From a checkpoint of a small transformer trained on Wikipedia: 445M tokens, 6877 steps.
MLP neurons of a small language model. Each row is named by its layer, matrix (up: input weights) and neuron, and shows model dimensions 298-447. Each number is 500 + 25 x the weight over its row's rms, rounded and kept within 0 to 999. Numbers have three digits each.
A block is one neuron, or neurons of one layer that tend to fire together. After each block is what it responds to, as a language model described it from the Wikipedia text at the highest values.

L3.up945:489502520563439539488514506440536517523472513500537561469468516492500480504470548488501484508472488509522491498511486489544479510474501514546525465506446501481529493478515492505510470490528498481521507492462536520491478518508484490465509540481469501468520528453497516485499450467482464546508466546502501477523481469511512505520490511470535465500493493505488515493488480501471533505478497459490543456502476465517490491487514490492515509455524452504494
Coordinating conjunctions after nouns

L3.up2214:524527462466471563479537483485448485518490498522440441514505527504531507494483452513512520526514498551499539499488528504482507524472492507476476491448524491472490486585528507453464473534494503493494488486527485518513477518558568525489469508510482522497500475519512525536511480440492538524524520474485485481496521522453540523531469469459503517480469530499458523517506464479518467505464509487553494529497523504461538495465496515549506518501473485501496
Clause-joining connectives

L3.up1074:483546524475517487466521495543541527472512497491568519494527498531516508493506540530557475499529497472512457476507460484479465486519505546497542575500530490505465490504520462501554541506511495511498475529481493510482517501500501508497471525518521492490546486510508496489463521519533486523500493484482470475511472514529517499471484498512525517528492511456476541536498481470503487524524449438484510480495463476496490511493515486496511475512569442485479
Markdown table cell starts

L9.up459:503524501478496513468481528468518514504532499490503438498474464501517464452495543495493497525480511526507510516476535526507538538526507453500505508503526508497496476441504506500501475530480488496517499476474528513550446502496452461494509544449456470487520514494509508486517464544576503469481486519487560492524503519505490489524467484447535516480467466502495499534496497550472461497502486487516485481509517428506503475534459521502518497483502522515514
L9.up670:470491534444450509527467503517524513472479481497442514509506451525500484502472538489486533527502476512503499494474464519541520517444462512556565539551491515495462507494483495518539473477526464503504486554501504475523514458486458472484472496512426484525495522481487492512508521527524486470506534497510522532511460482517496481451531458476529504465452496494492498495518526462499484540485524487469547565526492491499480498552513507496508524528496562558484
L9.up726:463497469514511503493520515453496513557482489476511497467504531507476501501493479496514494498550482523445490501504524459451506521520483548531498480514484502487527480462519485499479469508506465470512468457473499524509495466518465533513539510507508492514457515485491514478493489529513475498488499515533545524492465514518529485509479508508554503525495493509502474530523504518509458523498492529496437487489538461507492515524493492486480478512467522486500
L9.up913:538517528470484503502463492517521500511493505504494476508498464487572452546474517490501469507479515515522521448481528525508509531527522483474488503520519528427474492516504506527517496499556487478511500507504520501529469574483483463494484527495461510478539496542513483522510508531533474517524460469469477501479485493528540459476455454442539516475516450491492494493572481534522475505529486471535503498512576435522518475542498511494509530478513499508516
L9.up1134:523537498530534516473518545557505514503451486499491539502494496435484487502503488497522466485497530533506502484506472539501514537491480488537453527497491471466491526528507514530482504490499492494511470522493509543525468513466468467451533514464505475496496500533521522489528461565478536538447459507469497498509509508478497501498484528484496525508528469490462509494473462489473504474512533409524478507477501510523534515515491508583464479486500522506489
L9.up1553:498528504491483483442498486491451555545475509485481470484494525494508529523458507517516514495512478522500543514486541507513467514491467448483500511544537501473465502505498486490467472537456507485491503472500455484502454484477458496470451492504483540498475469529468495538510526561522503456525474518515490499522497485466525473483500511488554492481524463530484491517485483475490505503489528539526546522452519464538498514503493480546521514522500538497506
L9.up1752:524478511554483501489459496484500520530466492519495475503502495506488479493485519491484527507498509522493496497486528502489524523476529565500504484536505494445513560512502495496492519527489500535497492510509502515475474470542469501439482519480548523518483492502517484550528486552534530493559505510505481503519530445504485462522479532526533459535446497544517494470543490515480477516493552477477484475514514475538525449512538508550488476434509481503479
L9.up2088:492481482527511500471540524492480508487474473484441497511473519495535496507512513485479556523513502510515479532556517469509479515543502482499481506485496538519435480524504500481488465533533494473533493513541508484497483512522492490504483493500511437492504493514547515537498512494519466527550486544529509512428526513459537473484504535496493525485504454503502528492517479446515504509512512503493465486494477470511515498540494545516544495526483462549466
Coordinating "and" between verbs

L9.up396:543513504518474482515513491491496494491486513489451478526501512514472517499471529509456533503515473477504475487505522481521483532479502524504521485492492481480494504512535499509488490472442492497485545472538505445528497517487548467523496503494480481533499456512494460482491500524498544509555522470475511499464507519474478504505500501527496538572474512454531504484524528501539523469519454476480511496494502479512491509464544503507476535469506482518496
L9.up509:465486463491512499525512514468482528525492523510442500517529486509520467521463501502508530525506496506522532536538531493463502526487500481472524468465480508484564515533533535481536501507514511486486527478531486480470528509519483521493498464492451490513457483495505496491497499521469494473486520543546494500469514478533464502489531470509502506531547500535436485476470513513515497559520499540466506434526471446525487523499498511485518496478485490494519
L9.up512:573509489530502498497541489473493531490440478519487478522518524479503576494474480519500539459482486529461535532491533450493451482472486489542467494481514473461505498486497496515523461488460475502483507469485494461475508532501486471470471512495468478519500526484472473452474446485504545512533480507498518475491551504491474477507453504523497526484508507498517525528515509472520516516521543533411479491478487471500478430482502493524506500508488544494498
L9.up724:494479471511498468473530510515465553502477519445474465488513506518526501476506496439523478536505515448516454530534508512468490493491495518556474480514509455507516517451525465518529506515474552476536521476514491492503517519478516482473498495498467497483510505489516466506496484475509484479471463527540473518473503464523497539516525508541496509535514492496495522508496530524532461548520482477478468455513535487480529464525518501480513515502551475515506
L9.up1244:506465472519495504548531526550467509497453442538480508483504493527502499507445507450480539504492520517501523425512491471553495500491524504556505491467467529507472493512546506515500493489488498473509492516488493487493510469500466502498510502499469483482507505517455476489527509524449523510509525479534478533527523496560489501526548441504500484468508473516497498509503450544496507493508480488473444502449503509512512486464465466510513530537496492542521
L9.up1360:532529521539516537505522514474506470534495476499523495522485496482512467467432504515500491470477498470488486525498489476489498470479529498524534512462501490484499492547505469485464523519480514496489537513504458496501527483463539526500493538509511454491484467457502481499504546552500477533473527512485538522534534546472528516463501537466487501530481520518465482499496489480543514476538476520532466489499531469470533524499493482517516424512487502505486
L9.up1617:533528468484488469479530480516534507502528460472490487471515517503541513553486527511472458477515485464482471496501522485479445531468469499500511475478476521534455518486534471512492520509524510470526503473490460485489515498486530509483487471504478514530526511517498506491508478489467490503505492526488463508518480449505509513529483479572548515551476486475513495473447528521488445477484486518543499496513516492477475505422469530501513527483494490558522
L9.up2097:509506456487529481532557461496502522527490497494510478480504548529517527500468492481481521486485490494488486482520514472520519493511484544523501462469508483476490515496486465493508499522487510517505495515521497494535496455512523493510490532506553472484519481521486540502492536519505525488471466523462450509482498532548462493499462531517492491518534524510536514468520474513534492494518513509450501484446477471507465526521551541537490509504482505547453
Arabic name-piece continuation

L9.up354:497479495506498464489441494471470503520512546521471515458539515486466526520511480457536461523551494514532497499518464453537512532490523471503505530542520506442543487503473503511450495524496503528519463534464502531502493494466467459490514493510468503501476549534534513499463475495499491474531506529514476526471507505469533521516498475494465495520469484466528577469502488486494486492485525506498505518488523493542486492532448478506465523520490506538475
L9.up467:482504442474458516500498490490481490506525486503515465459496518461519498527530509499524501517494529489509507473515487491537509560496535527535519519523479505494482508488531500486484510527514515507512487504483480504460496525550448501456505525543494506464479501478486537514515486518495479486473478524526513473429528478481472508517447522527528564478490521536502492499507496536494507513495530501537527492509495494473497494504465491498511468518519500516479
L9.up962:521476473555450492498534522527491461492494480527493500455545512479476505508495497512517464496463535504536490516499482496470509543512514538508524466532508467477481498471502491496466505505510531479533518481492516503467531506485469505501488484502483507469548521491506489513483481529436504554479502512510529519491539491571465468496487501524506529562503498528461535534506524490479504516490523512486501493514499476523529510484482482519469508519504511536477
L9.up1426:485494552506478529486522495485494495486489527519487517513495505485462499532455478488561467522445472505483506479457474487459522499522505495495518464519486479452451488498506521489487533550525476496531502492542496510500489542516527441496480486514484516496483507539542480450550502533506521464494470522492493508474525489527521502517525506497509478503503509461455507516505507503519548507517540504544481468461497540496504499505466491515495470525479511500453
L9.up1530:510472485477517471467528527513503460533512459503529490504519487478529484470498490464508521477504507497502510536513513473512509537533529488522508441553480528472485504525475500462527522484487537478442526520463528549531503553538481509474554526542506506468527514516486521552451480495424511515519491476513478526487496491502494467495516507438487470525531495531493499478503483473485457533516542479482526488487488510490507451532495510536472476491451523507514
L9.up1953:484493528481509481488494515485498513464553502484514515510541508466488460507511538478547525463483531506510529468511524515479523512531470526537467556535512465448487463498499493455488509511492481521494457481525480495449473471523506510500541496557543491504480516523448476469488465466483508502516482518475441512475512473496488490561498495465481500480494506530456457510509519486511505509524554521490508501468530519500535478520495461512513452508516485479500
L9.up2172:479563480465465520486485526479499488475514526507492503520479500479473530483511478516504487493499541510508454525535528536481481525491481512553508453518502428500464466500487507496509537500514519498489478507485502526536491496476488520454519547524470546463485555480450500467446495492502557521499470508471445480487484500477539492500498464467480483554512506559539472550461526471472511490487485531491507540507489501546482483501467462494542508513518497491473
L9.up2191:488495470469516507517541528487510511491528484504504492513512513462471530510512483498525498537488490480502526434535463476487501552497520556497466494490487480478503503511479505517498494521484525495505512530481469542506464506476511528487503527509485495470476551463506479461536483499449503505509499502460465498485486505497506519519447492511521485507466488505503501511442491480499462507481555477551525521486541504507509502498506525507481496488497488529505
Clause-joining conjunctions

L3.up247:537526509533482456487512454528489554538514499467491533524481529536506509493492472488480489474490516509484491519481485489533534500500455489531485495459514508503518502548474433504496465543555500515498529493505496479458497515492507499538466489479493492506463489522510518506516483527492488542488558489466516482527514501499453493505487480506512520505495458520488493481461520478506475480484506525485479525513478525484443516503485528525480518533498525502514
Word-final suffix pieces

L6.up39:512502510477464502477518504427516551515497510475501512512527489523481535522506519540504512537517519481517515505500497478522468488540489516495478508499529430505508489518484455476457504503483527480454518482493452525511502488479541476535499482481529516526506499530484477474508521511518484495514493523503486509508504507511512453479510441478527495483522457509520514531474466498475484550489487516543500504530445528546469488469459482511480526502482507489523
L6.up102:474505495517495542483494555471493518521519487483477514477504538518491483528499481489482505469454536434505526488499493504525506512477487537487516510531542518536528485461548472511494519509470500509486448534526487500480499485545513535511459523502490524518502517525522492475470512481481525517503555547514492516519501468523504506473503494518466534490486505555534489476512501556491540529517487489489528508544482524504579493525537482483445479538474483523491
L6.up272:485489539497508540500461557521502466446492510523510473469503482481476482490512502510487513538499514471488503485517503520456512468517494531550531521508483493504462530501497496507497507547470501509467464489529503503442475484479552539546479488514491485489464557492499498497514474457499534538533477488522475491489536513495482487560494496482520511478487457498477506455485510517471507502495573504505482481447512493520511506499516498508483490485494504498492
L6.up911:476559473534483504481501478500550474480486489517511515523492488531466492444514484457543531486511503464518474502515497461485498448528475526512497537510479498470489513502494480519475461506520470509497493499465500503476519500515486535497524549483526487503527500464529516480457473486489489521495487476520452528469488500473476482508492543535447480528482495512506522493472511502477523474503522567494492479506473501530507543465511495479491537526469487500521
L6.up991:530518500459464506531489533488471567476456466480457501459530501499579489521514502448478514498489509467484565496510482501448481478500483493524525509471502472462463473493506474466516539499449487507490522464466476505503497484511496565501466535481520505481490501497491490540498507485520484476494461544536481514545473479451471485478466437466471500507461523521519520519474505507517510563565492483477445532508541517525503526454481510541466523502503506522500
L6.up1316:485476484500527498470512521501513505468548512496521488445517497509433468505488526488479508496497468486473464489527492476491490475516506515501506558514513482467509491500511501542520502478453471490491474457477486521481492481509511513507484560520559557515494507517484508505477502534515452481531479498485494511491512521473479432483484470469503519486517497489482511520484483535491527478513517530512489451515527483471538505480529507513494480489530483518509
L6.up1396:503477507489505506493485468489513521491485501456490480473511504521510474499506508508469490506553514471492498500550442521496496514492506486474478550511547505442476513480509523488459494506512485494487466516498499490465502504561500478495476486529514478510498494481510508490524501477497470509511470485486471565472513490489485456487462479524484495478552489495484493488475483502505551488500492490473459456468511496517506448487439511533522472510477513521472
L6.up1527:480490539516463573474476537504504498542504465499489490468530520532491500488523517518526529505499545498503506490509482513474477531526508492545500517476487486462491521514523481463505495467495473503472476524530516509468469501467522538508479519487559521492477466519495486485489475475505508478506472497489514527510498453515513489528496533484520550491486533483526510524472441467500486493512521546506505492504491505529554527482518471548514501486528507507487
Coordinating joints in lists

L6.up388:501492494509509524509506497498509504499507501514486493507478486533481477546516523510490486445554471448516520516516505546505543501501495503507474462531509480437524554476497463496497493519485461465546464538516505500538535484511493502473484506537483465545462494491480453490474489514469495460494540479545512477523509457462486524508476510497527496455494553551506502494491494510502517539536509545524501490498542503487516481516496487503537507529488536520543
L6.up437:480529517524547453527479508470475506450495501485525493483495476474491539515485485504479515501522507453534512468488498496504505473526533509504504487494492534490526505483489506466479540542497516494463468473461514542551480497491465495539515496476464502520475503488556503516476498496480532476492525491520445515491470524480477511531514527494490503529496509520496492472512497489507528528498526521482525468552485467557489533464507481498509529454465475462508
L6.up539:527523440481484453515507490497516469496507524475485547510501512531506530524446495485455481487519498516512493515457493468482450515520490523531503514508442482498529516448509485534507469533510496518519489475478458507472534504489494544492520478522533525511508504506526473502470496526519490483511515505495482516476501502513470470471453502534502481524510555493473493501496481481526500500543542555487505518494482478489500504482503478510500509513523483489520
L6.up762:482432545487471503518501486488542518512549481491458524514515503498517514468473464522509518524476500471509539491477501483500492545546520481493490465457492484471507506484492507492531469523513492489514474505496468522480518511486451482518516518496460511518501552484511504473554496512463538540483487486456482511522552542479520455455533526442485513512556482498496507464513473541534473508501491486517485494488490542455475512496517449504541522570456533524487
L6.up1205:508498453483517478501561511471482483523510530493473492469482514484502488527527491450505452499500533496473496507491497475420471526489474445468516483517467455475510484551465519506488481516465476509507504512500520480488529484427529446530533481507505544488492546492450494498454521515505516451518522521489557510497527457502454474531464479495483517456522475484480530511457500514493505498505507473498506508521489449493513486518466515504535503507507504501510
L6.up1613:509487525442540546506473487508478479531475496484488530526491491486509520472462464541496494508445477499500447499491494502466490496460517532516477494539453454473534536482491505539512464540494488499474522498496503545491481509509525516535513454504543553503511473487495485506461496487497433491469482471482537559530511530525464500464448521475500512510504501508471465473487531538529472461512515501523515486518478506497509490504497490452524513498491451506495
L6.up1633:556467501520535497470497446466502500513520494493511485516505534492502492462470513511506497471476485506493517508536498510491493460487513477465498474505467498469517453484503499487475470511494494488492570491483502542504528514510463499504531494546527478488478497482500508507511500505496459501489474498495477474464504513467510479553480462440482535455494491514474471487560475466493505444510503493494520524499482476489495472500457533495538517507501499496459
L6.up1864:516458474490539528541481538542485499513526555549495466544487508494537518512514495500478458480467513502515488484515492483479503507504492537559512463483499510548519532495525488515466439519495479510537525508515479537503537471510549533532492475477510511559482497481477471490458507558518462491484485483453521495489519530537468487489504507489556516525487531506503491505484494480510496529506495528501482469526493443484483537473471469485497510524491530494475
Arabic al- name starts

L9.up202:529489480537487492518465515497553525510494492475510519500476501472470501410504523482475479521556515489483441483565496513504482512512526517525488479504503497580481510511507528508508486493481486515517491485506501493483467479523550475486469510493468481498516524443483514527520467511471507513500520499478540469517528515507440506539461550496487483547467473504472494483488518505473519529477496487505533525477542494478504491463480511544509511492475504508509
L9.up258:504493499502486526514460539520529465521515497534500492492483564531490526491559517478496458498535480513461494462489520492494506488501513514508516482501522505505480499475514488515502541484541504546510523525572526474502508485477486521524466504494498457471522475521470494514513491467497513500523508496466499500520505475530467479493481522520519509576508490485468511516507493445493494516484541517521510536491525516502544531495512480474536502485503526520417
L9.up569:480496517517540474506481508516515477480484551538557486490502516515489512460509523498493485469513508481526462495492471492457503525513530482530528501478532518483497472501523490496523462474513490539484483530511459543478542498470514502476553532462552522481491478510478537465491513490468452501503502511510497476479538516488460492485537519474480517522516498485508479490468485501509461534496469485491485457487464493508474502504534495532529469489514542474494
L9.up594:492478466505506505520540522509497442488570504529533466526490495504489482514469484516497508497526532479484508527468482507492518498507505471518530479519482513538536471467478485507484515513488504451486459544506477488489533504527456493491518503551489560482544503501543467532497513509522543497525516526487477487457491523488470496526527538510533547548477478501507455495481519487502476463515488532543509528514501499474495494487492490511519513509469486531487
L9.up857:526524444571502473531500513494523483535535484506467518517503498498470510511478479521533474492506462545431452524550513500463504503508511477532508501503468524509535481485519527542523457483470483501476532469497493531508477492473513501558506473500394498495500555528500522489484507531441482491525499492546470472501509473515519476488535490516511476494492487529429528509531513525515498497483521536470492490556510481506527483513494557520506482523490506468476
L9.up949:491489499534478536529535536522520448487505528466476505472455472551488495468518491510528522474506532484533503493507529484504504518477500471517494482541517512510484486465511507493531482509466459473492459522485448500514506505448505484572510482489461496462522482459502509509433515519511501523515512476490531484503530472491490520525556543509505514524519515518513481541508461500482483516461464513494491459491515513531475460498514481535543500489516514510513
L9.up1515:511460449498481458550471534488524517507473467431496509507471538481510494471502491487471513498544522500539490520465519561451464509479493504479497469461475506487476491451513481502505487542492502474486471516515482473472463525481491475526477457459515496522526498498503498477507526521463521482516511459494480453497518490519455548531517526500511508503525463501515494447501493547518492522530500521477521506528443495506501491484459514479523489478495542480506
L9.up2059:520520483504466493526475536484492479497490530506532497543476509480493509502504501464524501484519494516517526497529505530518506492499487515480502502506502507537454467478519558426501520496495507522490510579494463518467483543480496523523463500514520530462513521522441490495479520474495489524524455528473505491532515484503462486519507533500504521542485490530513509560474515532488523438514507490483516533521524525482503461505523528481457497559499486474501
Pre-verb slot

L6.up244:512482479506528468506499559480485512477511501506456477488493440489536510495510493494563478512467501520456510481538462511479496509492480497496525442481494474459484523508467478476493493563453511520508460487474476504527458535480465503487514510508467513480491476483498532531517490492484509500549485500483546506473490509499514498550495464461502501466438488478478497527513516495526540517515520493506539505485574509494522542502515535512464456468500489526503
L6.up581:526514489430528480505525536567494540507516506522514485521531536469508501495470478525531534496503521522491511515535487512477483510512502527476464485496472484477480546525519497498548513512468504496506512541468508545509503511471517473478496516517500509507479475511491541476497464486504542464515489489462489490487512505498552478458477503481491471485476467519536481474498479503517469494533529488504495489509548497469499466529487496536465511473443517483507
L6.up626:472500477497501501473492554522507476502515464520480495482478510474513506498510436518530509507485492477432472495432497528510519494523538503479508544531505497497517491503527509467550500533495494532506488503496512496472469527518497481459522540494479535455480553526486511515455486465467535494514525547485519514491502512447500480510504491464526496529497463451473501523462447501507480484498514557492487482481568498524519479483484461494499455524486507454438
L6.up1504:568487436503514493518535516507510501545508494460499519503498557475481505522555525525522509467522453541538476459539516504540500516519497548435565488518452490451487538515495491519515507526524503480468495482462504484492514518504466497552505493511482499504511469460509541522474476512443546507504488493497489500476541499471499493474526471532568499478497520472471470469499504506491508446520455475513489481478519512465499466493473478498498498481536517479506
L6.up1670:563497463490502474529513484518528495486473505523493558485486515518474497514506558496542523439443500466518508454479479505543519506514498496480499443504494477466450491518472463484525469488515503496469518530479494475536519476479493476510509447546484521498497497455520495553510482485500488490519508506522514537527491457512478529555526509471475476505520483526517494504498515467499461500475513510483470495450516518520493455507471473487503491479508493556499
L6.up1897:485507534526458452484510496446538497530468508553527497492505484495470535472516546482548544498506427500569483477512500549487491502532502485506517510513498466493509499472499445477487487465475468497496488455498531482518461473513493481518492468559523512510512484512448464500459473521481488490487514507499527522496452481506518550518502524494477492510474501522494540523494484478487533518480524442488506506497466487512483455497476500475489498491469497481522
L6.up2141:530520527495506473491489492542505480540504449514519543501489508497488538487480520497514498506475508535509497497502510472462509530465534506525480497469451511494481470526521510509520468488501490503503442459493506519512504489488506543465498509489507526455508497535542517486437494504511475520517513516529515502502515483491475503560547540493490531539454484476510473507499470499482484472501499464541488483494516480479541511501496468500494498535506516523547
L6.up2151:513467505496506481505464471509516504533514495510511497490518504521484525525511516513499525508513482516522475501498522514525514549482570533519501484528525520481491517465463531460507529526496503467546473463501512518489467496546502480519538478497456520478521449495505536488539484519522531470469460500468467504483481536501517478488526445490457537472451418493514544480494515502450519526516489493536496489452499548481498452522490499525449500500498539466509
Clause-joining conjunctions

L6.up144:487524486470503505458474499482523452491508487479489531502532508470518490468457515529502506557515523487533517499460540530514490550529479533509506532495515477513523551442526498511497513498465470489487510533507469484518503534517515496490492521457511482501454499505527483445523474485497505534451508492475517498534512545440525486520528496499507516517519474447497513521506506422532480545538484492510470513490459525446515498503521474502459471525524527447534
L6.up691:490561497498511501509481501522511486489496496474465479525513511483534525528447469528520454506507503484478523504523480482470497514463528533501499490532505484508445502505486491456529514472508504531529495534513471460469481479520555523558528475529480501528484486494522470469517457493469479477503514497461514469524524529503501502476553514512498508467464545459455547480496462554503481511507476490475558468512512462468485522521560504534526553472566480482479
L6.up947:487480517488475487531538434462489481492495474513513535504493543509522462488516512471544502517500479466491481503479498512511524473495508479464568561469475476486481529462529460502489476514504526541516480481456506511544515488476491533546553505468543537528503485553519478498511480509519531499530509510478517501502475510532493478495482511506519520514454534529491517545487466485496492528542515487465525516497499471487513501497480497505494571535538458532508
L6.up1180:479504505543514446487455487493484486506452541477505501480519509492480519507498496493463456543522487537520514482506457512515512529541521537553518448492487501550524521507495532485491494512508460499489512496487482516514528531545517501538523493465466467515485510481504545501477543492513469527457482467495471499506517470489465516496539508503513516457508515487475499527490506541484470514502511527467516570483493474503472506475456461512478529459495499483499
L6.up1418:537507531484502481464528478496535490513483516477490497515511487509533498494520467484501486504521490529487482487513513473523559512502483483491508478497431508487531459504479499497529512488488490518472513519514475525508491472476466458493509472503484480487579482490506468495484482473474513540497481479461529494476540507481440493494537529524504511516493523442541487455493485513480521513477469479482496487483555523438517501503506494506451491529508517548523
L6.up1523:513515458453476484564507483498499493523484487464501518486509477454512532507497504527555529511500509506505505488495496476459550503501518499521519500522456505511519489522595457501468478508483473500487509495521486526491535503465479505485490507522496505488527497514497539523510492486501495495489506502519530504437512526477508517505531509484496530520536524509522488527501508516543521539550527496489575520501544511516502515483466467476485497499569535493520
L6.up1836:512469486475521516491482550479532447498520473454485512500513483474544450490479503500525478490559511495489517540510527529492522502473544460522518517526492529529486543516506446466529508521478496526499487460521496496514516526490503518487531443493467519474515501529467495485458478453525484502508493487435486472485524454497529518509511519478507470513494537522509451525488519527530459518482501464492521460495488494505529517519493474526530524537527558511529
L6.up2119:549510495488472523432523533519505457536519471494508482466535499530522535468531510526513497496497529523509475509512525536454509519491483501482524473535495525471494469501485508498489451497504503479470479480479465478514546478498444494503555526512466549509558525535513462506500505504496443539506445511512516503494513479504488482506510513531502514543484494465493528565485473484461505489554465504539500514476458451519505495479501492536521493539569455468504
Post-title connectors in records

L3.up58:505523504524483462524478497491552534530425550495467533510526522447500515473485491475448509492503504517480517491516521512477482544453503513541474463489533471510530477490506490455517473486507516538486499480464473476517512488486499480496468504549469501480478490463486489490503488504553526466482474456523513476499533491481463499485499519513489512514482529509509487526489493521500544485487519506488528507523498526496524558490521515539516498548480476541489
Initial S, L, R letters

L6.up168:507471496533557491497512475513499528470485500536487499520491499497509501492556486532534511474506529495507472511500486545479475482479489498509445501504522507574476517480472452495493506502494503568531497507510458514495475527498552515486469480518464509478487491506494506437531487547505488515496510501478484538525465514494508491528451504513473442528507439463476475501504493507493556537492554498514507478452485527500524484532486481473518514491499514465510
L6.up651:466498521483500516494505439493477548539540487496497522509513473492533459509521498503469471511496508493512477482448507487462483492469470478538505503486464537551459516532503490478500496542476522495496530489497478488475491524506512450508511515542518518458456488502510482497475463511485520487505479508533465512517488475504476535471489527491466491494463475502510539568477449527509480496484501498506522476507520490468536527473476510503503534515453537484474
L6.up672:513497452545465507520464488445528470518533527476538537512495442507507538462517507497458551455530477519514501499467486518500513509458499494509492494481490461508482485488507478488476495480550493454494501513491451508470496481497503514543499493480512510513496460449518557484524495501487526584482468516521520496478492490474477516479504461464493520481492502485489511546514504536448525467522507561507495503546475530484509510474500488490486516482511510507488
L6.up713:493514476517529524530534523444450453525483475467513514522483501526504517476486525512485512454518499510497513494466523467517499502495449462494462460490465490497488533508503466540513499527525506550517509502498457478483472427517520456515500506555492540489501511467500545486533506546501504518523494529491531507493527485514488526527492479480463520553494479531455468488468458499508495478525472507488499516486497510502500471494476458527513500489480490517548
L6.up1012:475501486516533519457454501467537501490491507489482472478509498544532481481525470527502500502494495544536447487483537464473524544518481471526444485504481527476550483451511560454467528484492525509476468453506468494510461494476455499488539506546492487508465501506540499460484467532482471519493546542489497536517539482500526517493513523490479529492513478456468482519504515470503496506485481479533513500522507491503522516437524567459494495504500515476491
L6.up1152:490485490495504478495495554487496526505506498495545497516495530502521498501494470522515440491533496537539506513496495501492562518517490519490435493503533487509497461472558459513481508476510513517535536485499477487475475500554503445496454502514478537492477544509483522493500480570475541493503502528473533532482493472511481508528502470507472513501505467538505523492461505509508493490525489570469513489529460474467483467498452489517499508411459449532498
L6.up1970:455490488479526528501475486498521471541529500516476550508468427529489490514502445500510507508518530473523478456508474451501489508490501483498463487528529465512509465483520486496544513533485506523470502519481499504479498519466512437513535499472466502503501497492524479521457502516513503561509490502470496525480517459517496516507525506494546514544479537488484541522477511521516502509453528522493496479487508495500485491520518517531541507509517491513475
L6.up2224:513515501522529525472486507461493495455481488491518488509517478516492527472472516496473492492556540483542467512508525493469512549479505513518467482473513506534494487504515491489469524503476495521528478536506471525452498478510533502535465528513491489487490470500549484498498484545507476532525510523490476543537510460502485513504480503502535506540495512479469475529525510494499509509463507510485508528569484505489534523451507532517549509519507503472523
Verb completion before object

L9.up7:456473498509514490548534500566500451534487479523440486536512553525506533490492526480537490528512514499516521478493509499454491481497473504494523488496503514495496516477497461528495514518443515516499454483462500496505518509492456464495540489431502540517508529506508496477537482508466505451557530541557486456498465500476538511519497510457505541506469545519515503503543519508481518498465520526501492490475470501553546551507514510513505509501531518524475
L9.up168:475499471488508487486469513489504526448474492507509459547479506536486470528519487512521479504485500488437479480448481470495489534498459495508496514496537448568495477512471492514506484531488503486494489513475511473542498482471546501502521484510502493518457489489519479505482481511538541507495458529510491488489502531544495490513484488489534528506448519487484452476511507516464488483512531470497531510574585523474506503501498507501531491530540549514526
L9.up177:496508486532518498511485552522509499475508513516494518488491488494525529517510482447481464539552503528468451503548470527510513511523478472487489482504516479504507466540509513545495529523535509476474508469455506473463519490517494525497519494439546503517516463493535468503493502519480522503509449516465457510527516494523511542504493492511504538492500493573521465485533479528529514511474514500505479495509489511494494491489469496493479496508516525482486
L9.up1221:494466513490494472473518522491523496488506508464500485539501521501479473474558513453491533495514516427499489508504455485522481520494526450451539470511503449537510508478528523490494519537515490525540452508467515475529489504477516517506543531488485511526490527534489456515506458500516526523472455561523500488491496488506483515492508491523500535540500521540439481525499483508502495492498498545536524466509476525521496510516509465482491497489514529520529
L9.up1549:489508494443513485502501482510546490507483516468564490508493484513493530485467500473459483498459520504503528466506518482522529523520490461488538509490525480468481480459465535474465512469501528521471460505507506507517510492504524477505509533482490539503500503504527506509507487469512488492501463475491504454499516528496473483511496485556482541537473469526473465503509482454511462521523533513513470513495514517500517539497500507486530506499493461505525
L9.up1697:514509489490491468439483518513501536495485513475504497507516469476488503464454518505487526504526517510468499538450548503517472529477513508509534502511511459540511456510520494489481527476492531490476479485493462490457480559494541488511479447540471486564538526525471462513445504460528505484471493475520475470509485481506489530529522523496511510521486507486470508524467453519499506485508474526498484496489474513505492530498492465507498514521532472479531
L9.up1834:479483461517534535488473500491534497515528502501486531507485476523479491498489478471505491549482488515533485482479517532509500521491499518484488529503504497534549497521491504517513505498475491470497510471468486519523506465511491500505496475511480528445508470495471497520466463544487508508486467534469522461485519503482541528499498515486555518562515464491492494490559505507473511551481512473482497481542498511454475510513492471480535496492544499496513
L9.up1864:500499485546488485550485502496508479507512505497527482518486515486536492453514539491500445501500474456501503469500541529511474523526501498477463510485536497501567505507551481509503508478498496483517462478537477487533464486488507492513485496478536491502512512508490458515452524437439498505516519463522518487511510507520490442542522477442491481527479484538486491508525505472521422523523488485540520507533486476507520488528545484508521489478531500490496
Sports and election table cells